config.toml
n_kv_head = 10
vocab_size = 14999
qk_norm = false
bias = "none"
init_std_qkv = 0.0298
init_std_up = 0.0298
init_std_down = 0.0
lr = 0.0112
schedule = "wsd"
dataset = "wikipedia_en"
MLP neurons of a small language model. Each row is named by its layer, matrix (gate and up: input weights) and neuron, and shows model dimensions 128-319. Each number is 128 + 24 x the weight over its row's rms, rounded and kept within 0 to 255. Numbers have three digits each. A neuron's up and down rows have the sign that makes its largest values positive.
After each neuron's rows, "fires after" lists the tokens most often just before its 100 highest values on Wikipedia text that the model never trained on.

L5.gate1063:113116153113124146138101124081176126088175133110115157171094063110132107144162106144156105130109126080120120113095121148139146113109146129145151087133130122099124131145131101143168120149192155087125127087133127135140106116122121100139135078136146107130112133161121149131144155074131102126139149112123150108133113134090150059142117101136165116147125138093129139138140115141122095147137163169125129111089157076131126151122163148121121145133148124127155148125120149156128149149146066146120110124143099160147115166091156113112166138168147134151130177138137098128129077199121111128
L5.up1063:117103143129146132170073124108138148136169125125137171134144112145137094125139106138160110112080122128142193138146110141143153138109145131076152105111102124176107123149113113160131065124145120123131133109165148112140092135103133116149119131129194095129130150119131119143124173099103124080143103157121120132104133132147137036136150139123169124137122120094150129145147111128124122121152111156113115128130146102147131155115151172124127119135107143120130166164107148120126142139146050133138083130118119142157118179144139075180165161158128119143085176153129128117102083171095128134
fires after: " =", ".", " |"

L7.gate341:117150097163155096164091112112123097173138150122096152119161101130131113140139123101125094110166104137101117136113135161124171148179125148121135137170113112118148102119153146121163179159105104134131100133079093136111106148131112116072149151135118133125125151124116142128090140175141182111125154163125099110100115126104108133115154113101093159141129081119134072128110115121156154097153088117162108148101108095096115124118129161114115149152170147131141114094085130149170158144169101177164135146110105120132146161182166111140105156160111102084152126087133122127158116111153110111
L7.up341:173140148158162166110114098123107105115106136111139165121084138135118134143138132084111145147138079098144106103153087110140165114088186155141098136139129103163124128123119141115130151126118087103105184159129104138175104125140108147132101131134134154127129105135153144120146164167197130149095137131139155125131167164107117126139119158159128103095146134148105166153166082146131174113143178122158128094142116120109121125087145124131099123110106131159147124039169076122138135135111058078162116111132126118104134143113118133107106121126155097134118152117126134157128125132121111138
fires after: "\n", " th", " F", "rd"

L4.gate81:110121145191140134149150148132164099112152147197113155068172095143118144142138129084146142114136126157128159124142133132179130169122142127161146076141138113145152137115102145144114168142134123109091150084134091094122126143115130114062143160141157121110132119108158149106127133164098117141119133084136121140144103113168107116112142139175114126147140122146125166130149113077099116133142124136115149156125146079133126115083098111125128112151122137140089140094102102128130126132108154152130133119161157197130076137125121146114114149094108140117117107127089119110171096129131109104
L4.up81:128155153173123174131107118092125132139119123118152157113183089146125118095144133125147135126130104137145168122096089082160150140113104170161128132120122124147146105127115122136139161144128123164195137120080116111189140162131120122121140128136112115107108171108132157124132112081144105111119140139124129105135132134164140122106113128120137132110078138127125151131125093141129128133129148146172090155117146097113089117103166118118109136128093152162098169093124106110070148149104135114109141129171115127105122165146125152119144121105078127118125153188139093119172168080140132119
fires after: " |", "a"

L2.gate612:155099140147104083099140134120154126167130084106124152125152143156107143140095097117111096101161149139143141143145121074166142116048133150162173108131174140120119121141079156168116118129135126155121187100145157122095173122154147159115120160144117157124079113130136146126144146120154121144111107131125117120127149134140075132080124120171110169148127129126128138121104137114188199139150112113157121140120125139108164113108145140150140182110112120112135131102152157124156117123078146137142127102088107138079109136208095095101126110116140112156127131121111132071153108141134117142
L2.up612:120110152135141155074110096145153122098122099099142122115106132134153154079164143102096130166118113142147084151149144105140131111108157153159148184092124151144111107096099149135138107141108122180139144094094184119124162125073177168127174134151156152128130115107148128151107156117127117101120159117182131133102144154093141165156133134150118150095105125148099131154128097154195124161119159125091182112137132158133108137131133130120097107104135154121130099114119143086073150157160123121128116108146148122111103125110092127103151137118132130132147161141132125141122111119101116149
fires after: "\n"

L2.gate1123:145093173140103121147089075108113113170103106119111095152116127117120128130155111135161183132156120058113127142126139143113117157138122097137102090122143094133143131156134124127112141143153081139103131116176142135158109115120107139117117087144104137126109091122132119116128084100128100150135119117150099114113133122140124122129119131132133107131159178121124155143131130109103150120136154140131119124135120103105115156065095101126118122126122148122153121117144128125098117159146142131138145096093179159189167111079132119146152163143116110109106149128113124181108137146109064121
L2.up1123:140128132130138152102089142120129148127120142118147094134106120130131108122146082120168148125106121051168078143187144125110123147090120105137095088095173128130133111123143108098094128146112106096121158107168162160161096118132146168107128111163147120173181105129151100109112123095116124110106094092143096133128159105127104150147105174145123123145120148086137102169181102102115121104137132138102135073137120100044118147099110124103115123149109132151129149125139109123139148129134102128107131121126167122157140138142116102163117153145122123102157155128095126170117152153126117135
fires after: " |", ".", ";"

L2.gate1047:170160111167127145139134126172119103169119143120139109173133167152123099113072150093141129121083091150096156109184173111121104193084156124140151155089133120089134149126133162144145127088130095148135112095107138103126142130122117089137132141097121121122128164127125149100116135217091089128128126092150064093177086104129118127105107145096101127140120089125154141128067089135160089125149080150131159139173100124164096106127158119100120094102110125156141124111153121108093141147148149086140066147157110113121111130169120134107140096132118126135091106148118125097139140125132098083
L2.up1047:119138154127146154102139156119123130135141124125152136155150149120117144105133171137126125113097134128080114154109099087096113106113112119112131137137101178136140126144132196168112154112113111147125112124142102139158101147157124122144129116178172115120096118149144113124138092130128098117161103113126105126135149116129124157119108175144110101117124145118111154099096126143142121160156127117156101153120123099131101108200092143123123121134117083129168123167152160095140102124118144121139185119163127159137142124125098117188118115119138134107107123162158103124067185109096143123
fires after: "\n"

L7.gate833:101119142109167112151070153121106129147172106164104123151107081143107131123157120131121143153151149147098152121119112112186127146170130144130138120121115144075102115168117087123150153127161137099108130127160117139167113131107106117124149137160121096108162112190088096088133117125087084074124125092126100137142128104106086067157154144112175120117160108139153148119111151153167122150124159113107132126117122091068124145059144132115155134142142165075182124178119092147091155140142076103120137089110107143125117130136129129139107173118126118135115165119127135141123150145136112133
L7.up833:113120107094131103183080168107111096154188114144104120133130106146092166125174144130099124147130139159144158123116109130148117135158127146123188108107129111123104152126137139135165114143125130131133141107134104185187097128109112119115120125140092125123149114164096129082127162120066110103135131097120116158150114117117061091160136135106188103151148122155164161122147107138127110165131128098096089123115149131086155166094158113117126157147102147073147122172127080122107169142167074099117122091099138142139117129153117122130124152140110141133130160129156107169112162156147111116
fires after: ".", "a.", "s.", "ers.", "es."

L4.gate1000:137139136154078083137103123126165087123101138104130110121112140150117155119119162102122145132109088170120192095136112102129131134126133125090118106109143125128128150147095130148132108147172116158098163118123111153112169145130140133112142156120077135151090119124143140138119154141145105123143139102143150149096124099105127140084116135192144144121103134103121161106162084109129157136136113141146105099082167139148098123137126132137166120125105137146134163168146088095113118149139126109121131136144139133093144129176098104087110141129159125151135134095143143113100127146154097086
L4.up1000:123104148155154123132140128148127133140147098114127135127159144099131107139095129119168128128108140112136112148151145096136090107103092114159098122148088125092138125119153111099114102140154133168100079131111079120125133137084114140113164120157121137141064150145102118133170135115099113096157100148107140132137129136117077114134130130150113140112155121109097118101117123094130126129155104094139122095153125150136115138129146123115117135120160134118098172130116109096134093116121095128118113123118128149095099114150112129133154158145143123132133136143137152185114139171154113103
fires after: " the", " a", " d", " p", " tra"

L7.gate624:136125090118116063120120137151115126092114138100164140141109105095120107137066153169136138162161139136103125129120125073095124162115143132143144132147158125159108104131157082118123100108127122139122144134120132149158104158142116130140161119145133112127156139113117132109100117121098104106147132149139114112090124163077156176129145119106093152175115140133130178127128125130104141093100096147123156171110134129095113145094131128165114108106130135157133144099165130115105123126111187123114108115155086130137119129099146121125139135136158129138159127134133138148135097156131140096
L7.up624:135135079123134133142143151139077154128172125173093111124108114132147109137085140178096153116114140123077175085153135128139138097127161122146118121136166164147116153163136102156115126119112127078150155146120116145100132132112120157146139107125110168130101162114128151107106118183180182103146095136134141149105134102130150115092117091113128129113130080164191118124144097127147113129085105138078122130146112165118098100115079088154149143144123169107108104108160112115115111124142109118122147130096113125130147097155104140149147179125113145116123103145134121122155113134139096094
fires after: " is", " as", " became", " become", " was", " an"

L4.gate380:190106120134101129121152107125076148154145131134119126136149068123126111120103131147156131134156103108143125109119073137133135107123094125168136117142121125160164126127136125153108110104107063131118105161125126168119134143123136149172105120111159092132149153092114113117115128123139166136143121099117060122144145144137111120100182143106103116179089110130124146137132102148172142131155138116138141137111108139137177088120138108118112166141149140131155165143112121100111137148134142129161104163149169135141106142114148136162163147089114077165078085103135141141139131084156133155
L4.up380:111143098124109115123132112145151119117087094121084141127093097094109091097077154113140154144137128126132136143095088091124081149131091146121132131129102108117136150165090141138113086104104117129136109096089110128160174139107163112176103111132112139133094129164125084166159140131097140165125165112100140131099134099145109129080151135149121150124148133118127133128121128148139137139147137135137136140150156102142147132097119157150110147160107145118164147124103135130147116159109110101134167132142086182141109114160108143135124141099130143138092121130167104134112179130109165168
fires after: " the", " K", " The", " P", " M", "’s"

L4.gate889:122141123179148106164114074133110116080104105118155161123151162180125068139165125115171109117127115121126100115192110132140146101125162106147106157137135176143181088087133151078151138163142149186108115116103118139134150133127150176137138105093099120163129127115116136086130116138140108122131128140104098133104152101094134112145137132130133144112100130091162098118116139124118112132162127170160129120116110131151118112165147121128174149138189115137120035090146120142133128106157126120137135137135154183150174119142150104092163111086127140099138133092141106118127101137106138152
L4.up889:139144096126131123132115160142126093099108063126187107124177107127112116076107137135143099152103117086112104148143149116105129145115117109193129122166129115128122090145162153123176096134073127155129134119121090109150116119180110151103140144112140128109125160150130127125099145104118106143140130120103089117118144095116103115134146126117118129134191107101116160121112164092126177126099120197132122129113125130084171097133161108127137091089146115105104134131128156146124142147141122103085126116118128168137101122076097148125163174151103196109117124083112124136143166153100145159
fires after: "\n", "===", "/"

L3.gate523:109128149170165148106082130108129113126148141128141193135125097134107183126116107120085131142115128158131115138080106144090108134094128131110119129120155077115158146128145114182112087129155110132129130121137170137137147103116100122113134111126132144115166149134135116101108167153111117129102103096103125088097132156093144166116158162163149156115089119123119112159153111139123084134110159082113117159076119099132124119154107125146137097143118123166148063122156170158144100101172094163119136122114116136080144150167168127170135149107125098152147129085113142114108131122165147094
L3.up523:146115140134137148148119144143141124141097172095175106155089119119151173103126127150129119153115098151115099103117126109165123103120120134129135140097108151155145111124122161104112120095133081147123146110145117098158139131123151153104126141141123136133126138108177117173126168069127127112170118121135123138071147142085140129150132137156132119075183123158157085115163084139152120133161141133142101088096133149133097127161142140084116099115123117129112109172137140144141122145113125082116101146107136153114106135123133098121156113146108120144156143124069120152152081115134138070
fires after: "\n"

L2.gate796:180145159126139139170090153128096100147163161112132150156091099140096176100118107106119140131110097128132132113155119137142091181126122170155130131102156121120108119128133166138133159122155153149121155114152149112138115116110112137148150100112106108155128134150150118114165115123113079142143111123124124095157168129084114120135126130102106117101126107138159126135097150093147100147149101124113139156095094097095114130114123132111158143152118121098112166115096135095099142141160109122149128128101140123138114129132106129136094160157077101135157113104130134161102164104138079176
L2.up796:171122140121113109185087145102119119152134162119106135149122110124111128129133112124142113134128087120128086083148133131154105188135160119129109141089130171111095109168135134146150147084114169113109108104191122129144125128145150104158096102114150123128124150149146126123169111134100111105111143128155114127160150094077141124143115120118139085098096116120121120119099098099135124144162096142131142147109124084037162153099088111104149127140151123110138125142147146134124183138173143102110133100106115151137097129131116130138085160126091090146131108116167088135119171078131089141
fires after: " |", ".", "s."

L7.gate166:126126129150099145139196133113138129125138110109141140095118117138141116160125139117157138140108139168107078085129107154151182108129110137131138109125124168128158168124127185115143148108144127142111131130115134160113142122130185114116142116103119119106102094143129100146105084155125130134132190139141151105106128097099160158113168174135164099160123117085150102136133146108158098189141115083161120166101090087117147148129112057145081130159169142086109159110155126113105098103114115105146080141109169119120166119200158127120123121129119103111145115089105069103108128154141144109
L7.up166:147130093151135099161101114133123116135144141149123142150162152087113101115131163129153117105112106150170140113150157096139140161086120180142132130130124117079124105138139113101133100101095094134134090088121175113107143177133132158175154146108130156143157115158105111122175113159120114127171153123161137176119105102094124116138102098135123160084122137127127147142127158120107127105099135069114127092130108140104149134164133110142118100163149080138103142156107122116150126108130142102134173131147096145121108112132150098105143050147149151131128124136165124172153102136182139116
fires after: "\n", " Rank", " B"

L4.gate829:075112114161107115169121134103133091131172120143071122171106135121135122142145109127118159118110150136152094106136130148137134162121085138120110120127156167139109130135115115153120173116168089127151109132168120126084128135165114096147174159154136127131127083156133168139133100102087122114078149115090109133090081097163111155117134109138125149121126103136089138119117138111139123096089107114138101129079117136127131145142157129123151125092165116159150095119130143175117094161121137134117123143155094115110101138084164144109160053151143137120141105124124130133130097159136145060
L4.up829:124102137113109153148107173109129092158124136147124174155120087137096107104127146159132098120168137140114118121153139120137085127097154105141120136129113160125104175177120113109157160122151176127127118142146130113115143105129116135157119112161150089163083113149123135101084159144145111123119146162151143121080141125096118156125151104128158111135114146155119129129176103131161139098116152115118103126148153170136073130123143135086127101144154114148127154117094141145137101129136156107108138135127118111129097120133131120085158155144144156077145145118154140145092143108165150139
fires after: " |", " –"

L8.gate115:164167120133092120150132107143134144154134165110100152124179111144112134106096173133126081134119120129154120145108142107140135118139149095115152124108154124104128080155085088171114102151105119147110173098145085160128149158127170107096126103141069119130139139108093124165093129160195135115121124085143130144127103128136125137132110146086109131110127095141092077141101145110135118132152146129150144157142063088119143113135137083154147149142112135124122137131164160109135088123112158133116087122137163104161138118119154086086140114086134080089153122135123117129109119136113150145
L8.up115:159089076139123128120156127108135099124152157164117142153112116115134078113149112111133119098088132117151106151138146128173104099125113103151114094135143083139098109113124099153120137124158090144115078126133099120158151165132120115128109079068123157138117096123146145114117112119107159109140163132123118100129153111106120160157145156162107127117143161146153144136120141131072135153138099082116118155076108138153157139135084141103184103130098114170102097162118134124101172082185140178179145080148098107133143129086116144136134111106184157119087123154116107124141112115163089129
fires after: "\n", "|"

L5.gate851:109122112144101147169120099100116152131174129140090139131121127150130124151120115168153076080139119090141153166120100122164127145067117153104088167140132103130214116099194138117149129151125133140071155129106121104135135101134139143120137145135072110134104141133129115146160123117143151156106114135129154173101115124082143132125097137127168092087129179143140137160110126159113158161139137150148117122146102101115133107114114110098174168169152110116151105130088137127127120131142092124125096117135142128141127112161117129109129169101134156142115139135072134154151157130126136158
L5.up851:096108149092103106098132111180139125127126104104146133110174114144127137127111135110089087168171133134139115145134120140137074135111097155157139136121139134108161105129135124147146114104110108124153114129118117131110168135086117151093168130112133121130126135132142181106102095142077192148154093128140170153146131177099118089159123154176129141108128123157158119132141132156108105120145098152102172094163142121099156114096129118112128159122132149053097122148103103119146102129111126133121137148150136153127131114141103127141147105138157105142125170080120095125154125171154142083
fires after: "\n"

L8.gate586:134116114150119148163111107132142128117110137106147141094109120111125134093146132131121132202133152161111121100107110128103101135085105105108113127150076147068132111150143097120118140182129114081100125147142108168157139111149102139113143141133166131154158169130126125105102077091102132131163122119159135084143107152082149132114091144125109098128160139126112134122144164125137080132164090162094155124112105107115177100120144105075102174087170130125127142123119166107201158124154133122114146102143135138127162103069127093110154129116120158170107128142112129154108131134115156162
L8.up586:114166093111128112107101147141141135140144121124118134120187111121079112150123138123161113136113132114131152124135131117132101107150113146148117171114134127145078113121153111116102121110143144111080131141161136128118153115128100119145133091157158138115133102119133147115127167128174120117161150131152148126119170115163115103138102089137139115113164099106133124150123099098117151114079151156140165133131109140117115129146063127135142145118102103120154114139144111091192116086113097116134140143073118167110113130125133138086099103115103097137091107150111115094155133135103144153
fires after: "\n"

L3.gate883:144172080130139133151131113131151142108111125158099135119075131088154123119156100120145106166136116112161109125134163126125123079126113130098126108113125124140127154136137136142148125137144163143125113142092145108106142112157116161120181126125114113150146130189078121155140118107174187136115141158138121084143105114091156167139135134116107109145140107085118128081114141063109124157112137160129155188138130136144148164132156141135128200102123124131112139134151133166089128118156114107153111193150082127137095109131146122132141116117128152134101140145109086120128119118104117148
L3.up883:141121102109122114119153085140154172117129122165115155121140138152162093144099125139109135117107130142055135081097111147168091131152185127163128126173128114123113136128173115108127138158141104112098219100141176154133110155094116129094138150133163107177088117112100138121083106102154145122128092107142120111137119145104127075144140163123150117175106077144128088123131123093126135150090069116121097129115131133123106114125115174132118121118107149138099125134104135153115086143138131107130125138143129088084161148145138156135127094094150135129102131149122148105123147128182141131
fires after: " was", " her", " his", " His", "'s", " an"

L5.gate458:123108181138143153126136168098118169123104112117106153087102130121115139116102123123128139111143092143127125130127113139159120123071126121151120082130159112089125110148100091127110143145183137132104137133090109127162112131104158190129157077118123102175102116109118107143104122114126164104160117122154132083124131151116077155146120132189122111131132119092082156105152118109141119124134147152141099158137151141144151145127121113139139149156157113104133141106080136157119089107096137092145104113143093097136140098145133107139153116127090114148142131092117129183131147124126127114
L5.up458:103144131135184142125095134120130148135115117096157117148121147158147104098155132116118132157161086156118103108123137111147088158130106152131124108131097106118120107175167137123122109148146148110120100095137140143132151083090102169115126123148097111158153155131115103101143100140130158158134113122059119132154105146117127111079153106146166138114137111127165101105139138104143112142118140089117095108123108164106100143135192123123140084159113111141076169115136131074103121157131096143144160169171114114134131127141146140145122115124147154111123137121146149146124126159126125112
fires after: " the", " a", " his", " its", " an", "The"

L5.gate955:157134109150114124086139136120079157169134136133124125101128101137156142118071142100109128118139117135154129113184113075067125122145150175122112119171086120113136151123105149116093127114145137094116141108168139130120126138136096155137121152103133122153119100119136131108133121123063153141127154161127135129176097128131125144132171094105127086148126135152170172142104167122121075134082135081109147122133150139148125107136142151179169087093138124165134145125129173136157095140136105132112117158125106140076144113114154146103086146093141115123121112134103132130128140127129144094
L5.up955:121108132113123130135113113091146125132154097109150111167118147135086089135130132131186107108111146119157134171099095126101134114144140127115125182138123136109104164138134099083143138145053104113141094105127112136152120091144143175109131155129114163118120129129132112132148114126118065151140157133121164148097120152124149120144121144109149102111098087113099156109143121140151127140154110138150134180127135127134155127132148138128107171114124111137147125146090137110104157156117156096161125175101173158110145099097103112120141122107079119169142095090147123133127125086146140142
fires after: "\n"

L3.gate56:146089087098085141144111113105127157154100116136148114132134126135130142143118130155134139117102130137090153113151184102113112129113067117168069073071119110132114135119169111166139135167147121154076124110144105134078139161129130107090155083138101137040156149144130104117156095151120139128121186157153125166147097125146124156132129079104117097126120151108115109117156104151083102120160108159129133085131152103177112123132125122120103171140152122127121163143150155146131098109160147115097132130111134129128135138134113155127123101138152121127161114097154127132140098159072124179
L3.up56:079093142142128111145084107089167102161094128117100138123110127107139160094121107118149164126123128107106112148185127096138106103114137110165083145058102116167095164121130115135119129142107148113116090094095108131118150131124134136136143137139127111111129136139143122078116166133143103133136156149138132177112119117122127158092145116139125115125128125078101158090120099153133078117171138135112128119134130083148125083130137153136108129111101141137154150075113140145156115112134130128121155067089117146135088135149083148088143109178094143122145125140119146139133155125065166180
fires after: " |"

L5.gate528:136116128169120120150124056110132134123129112137087094088103157143152150139136143130137117131149099094113179100144094148107151105102105139155108151145125096138138149105137119167129100132142125090081155176116141131084139128137109156149093135133116112116100161117125123087123152118156134143124135144118129127108111158136129179122117110107075111108132179146176173126117144128146180119127138144130102171102113097086147095127139087101140147151150092116152079111119129125117146125104167093128153122146096150082105142135099148118160151141107146109117137130129147120091153146098163103
L5.up528:115119118128136105080135125157138082135123161147132099104158129139143176145095155121112111126172164117131126129114109121161090104146078082160101166129111124126143119122134100151126178164145111125116134157150158151124139108130093142135152137138141115120140154143117136136140142134130147121093130138111110155142143157136151148111103125106079105115107144166161118109134118107097157177094124140121118177147110133116140110167117108087122108150124119118133089144110130100127107156134143127109130160116042115146141116138115127147152129120110147130100157154153082129114135146103115137
fires after: "\n"

L5.gate908:120149119138121137137114158134118114128147155058148166095112104140130171131121136125115115120165141145118136119102100137096099157107193120162103151098118144104135134142122098113135130166145177151131148147119129144139100108118170112102159113139134082164126113158153089167124133144128151129132133120175101121068099083143136121162138130148106117154109121097126149130134083093103129168171185113130182158172131095125150091091109109098112111168134138176100168139151146103124126106114145126191115103161138103148097115160172174104126107125164104115106179118140152158137144137103132102
L5.up908:117157099076159113120161151141138105098063138105143154161091096165109140142153132111143134123120124134104124146085141132088080154133144149113098128136143110144084103119093137122173120161141110122157104144130154130154143112145120138133148133124098146144154110109140143131111133156119123132109155123134147154114117090108212093146125114127128091106089059104142113148145128110102115144111115113100129158144137121124150137082161129121119121112132120141143165139127138151130116086139128141110086160172163146137157090128146119117141167108151114173109136098147140136117102122108110135
fires after: "\n", "==", " =="

L5.gate590:088145120168126097153172147165142100136140081153127107146126147106105170136136114109112130111131112167113125138102136114122074103111135172136116113132104109132137111135133150127141086115150128178115116106111131169144099119152142132128170144124109152104162142126144122122163127126135122153155159142105113115127165133098164132154123124118133122138140121163122137136142101091139107161119116114108148132151090139138117118177114113104143159122151123122084104111121129114120167150144174153147149107155139120152095114120136085122094123156074144161133154116107137153125132148142110126
L5.up590:132120162174112164130151117116118124115137088117140093167134116129135142075158112114089112109160127127133087109121158085172105164106095167117109109169122124130119121172104127149155138162131115103127165139128140134132158150129136131141122086138102126103101145130118134077147130107111148148115116126092166148124130096120138127133130165127094109114108128160120118138119134148130156145152134116129146116172133130092151108161158089150187099100183094119114142076109082112116122100101150101136139116129142130082134100078135110156110158133110128147156101146138153161168180175130132101
fires after: "\n"

L4.gate956:153115123154154118100100122160108075179145132160093145087168167150101107109155091113143137171134099162155097145091103125146112138140158105151138115170110127104111127128141168141096126128150164132109164123156116132139128140119183161139124083124118159128118160114124166122130083100130102112131148136089138119151117130083079128109116131183103148141143107167120098133154111148172087120138123112110121152117121125094121114154108131164152131158150127088120124137136119115125128150142106127123123147103116125149123144101132128136101190091128183102158137102112083145141127174089152151
L4.up956:153140174128110127111116107145151117141135128096102067095104101160128128091120137104165085123138124196151162142134094118181091149130160105113152112109110127110109143153100110114131172107109127112186094109142120135155146166119139083147114119109153072105102141134103123087095137107121123111117138117148143149104133110094157139117158138111121119119085096121133096145114114157129115153113150143159119187106151119152152132135156165111135159115171127183105127123129125166137182122133083158125143150124081111113105174107093142138140153106133159083120097120163113119160122110104128177
fires after: " |"

L5.gate1237:142156121127134118183079128123096123104158124150118115115100137115089117098109172118106124112114135121123091160098126138138111107148160130110113112148125094109111103122152137138117105166138118190099166060147101121148129097113115102117162154134165099112114121173171090104111157134133086138118120146139125092124093132096117110131111105155126142116139148162113116154131129062140108144113097122102142097108092113167130133110144129126089180111149103109140080113170150123102112109107169122138119170140066141128130141113157148175113138093175110119134139133108160102133177113147167146
L5.up1237:133088158121147097111152092137172150103129119073115118102067179072126096127129149099125131176135159129153082115072161121129132145098124118103158128105117163146130158117156122130099091121122113186102129139143096092132116128066111144131141115130131110154137135127122124113109117069139114131115114111126112084140104163140125126114140121141169180128177153116100146131180138186150135140192127111095106149119139082108151107102137150090148110118166172137133084108172127142109135146098092112124167146124130122066160136125142129120156170122104107119118107100134131152169131195107153062
fires after: "\n"

L3.gate887:105127127136124141144141137142164104130121153112112112134151085139176117139146125136115119098148084147136126128144136085121129131145081079159107148122121118133142109103144136088127120136149123127143126126116121182155128146148165139116151136131126131156136071104177092148139144135139131157144148158182130137157164123126160134132137158117174154104157099120120095125134121137105110149153188125156130151123094133142134148144129145154114156136137096139147127107134113127165160096138118091109139153109097210179107138172113130138125134122119171137127131115113109130138122119130105118
L3.up887:109143166200162184178111151118114123161123146141142108108069102136138098118133133143114111098118135131183120138147117119113180070117147125140102131158169105126129200151138160105155176116108100120111135112133120121131127115128157124160151100175162141126112139092154115107131166122167090117117107151155117126124132142113168137130122083147106127161142100118077103157144121146106083150173143185171068165126136111148107131111115126138091139165111129137115132080113086133153160095117154112168107154157141168121126141115140123137128110120153177143140160133109123129119105136124158140
fires after: " |"

L4.gate38:140147101105090114102115124115136133126130123140091149112133135169153158140077117112155132128110089124121136100146123102120119165124091145129116133132101121134153095126119172126112071128069141128129105134126133134193120171126154088155124104095150107146093090095093095129102128095119132125149111130170125114173145137141129171127144142139123118091118111123145124120054139083130100106129102076117135157117124166134139057130091133066180101133131157144131142135135095143121117098119149128137130111161138099105061128197140070098141104178128127143149161143113090100130131144083155134
L4.up38:138187144110142115134128130134120086111139165142130084155133130137138126155117152088117145128123122153136135136161137075109122136122139166100131127117108130156133101126121105130119101127142124126123127110102109171133081135145157095152080116135120161116095108119100171163101167137130141123144116144129167114146117133117120150106148161168121149137156217128157125187112162138124165126139151103137116083152125105107124118143148123102122147128145097125142108085106106119139096157146129161175145118145132147077108140123134104156124111120152114113142156171174134096154164105126102158
fires after: " B", " K", "B", "b", " M", "M"

L5.gate529:124153163124161107109161138107119117119126185127151116084142167139143123109122128101128142110111130137080135069086161093134139149115121086113122149127096086106081118110172161122127111143140101131080126114145142130137131145121124106112171092115158133139120105153142102108147141095125119158142106126148133115139127138135136101147129166130113098122111148132140167142113144074098105125143135162130128150131138135171150083134147127134183081093137123136106112086084146138133104138142141115160106133124120151108134159125101155105137130125126097157108146166096113103153098125095204139
L5.up529:134178131118109190120117147076161152137102113129085128157139083139157195113108143127122105133145128099149106119137131149128097128148128145146128174132120118103131138114099131111126175135071106131105121107126128095111101138131083098095119116146117127079107135104134132099124199093117105131149128152137099152114124161136162119154115117132141108112140174160184171119087140131123117112113080151135154129104122110141120112122152152107126128117124180117124155144116117119124069101167143123130130152159109120191125137121130129144113120080107126126149129105138172116117102096115157128
fires after: "\n"

L3.gate11:130115143108102136154140139123126135113113126105112134104170111115142183138103092124085160103123064137121097128089113113137154116107120107114139094152094109137108135127124130164106112097139107119101152175122135110139129147104192126170115122099094110093100123148169156131110124122079152141131111087120163091123123117092092110151111107086108134097155134157162096144131118073128070161136150129133160122124126122122156119107110148100156144128087110118093114110141113095087145107105112126140107153131082117087148140151115108140130155117108120131159109150125107106151095088149133108
L3.up11:137137127112134152156094136119129131135091106135102128113177104130180194106107141103100106140114115142099158137131131112160119129110102124165104147145106167129087142164103153168118145091132118126099120140154141124122131144139170101128087113053106128122117127183148128136143105133116153144118108079148127143119158135099110150094118089167108116081156184110140133133115126114105157165175161159139153154146111161162120149147142150148119096091133118118095160098120112096116155099130130110127178098110166160131100071165127141142108128138066123125125138132126157138113093125095141129
fires after: " |", " the"

L4.gate150:137103158148125119112090107142113093117086110186128150159161160101115103105103109100103124128109113135164146147161100118105155152166098119160127094201111122145104151092105079111140131161125105142142144104118169110118087105133140096140120147071141139129137137114134100146125122113115113120136136202161131097141121118108160160143127147124135115108145104149162154125140125134132081174108096138152139073124158116137125138158100122120092117042147117128152158086105110178152111137129155115138124133142137142147153169132127151130105152099114108083121138093133177159074158118103129137
L4.up150:087075134080115125110141123085142136104104127173173156093095117124138108115135088130130122095102154177106155149133114120146148165144112118124124122124106150133152144152111134126161096115099149157102123116126130137132158104134113175177174123152118160123128118118088165074122181176134100142153125153121131144130120105155126131158125121144155145118154164109126071137141114064153095102108161147100115122163148133162154106100161134128133155130149136095131112120124149136162142169079109165154144107121139141091108134133151124127098107155084156156148114141108119089130109143140098119
fires after: " |", " D", " Est"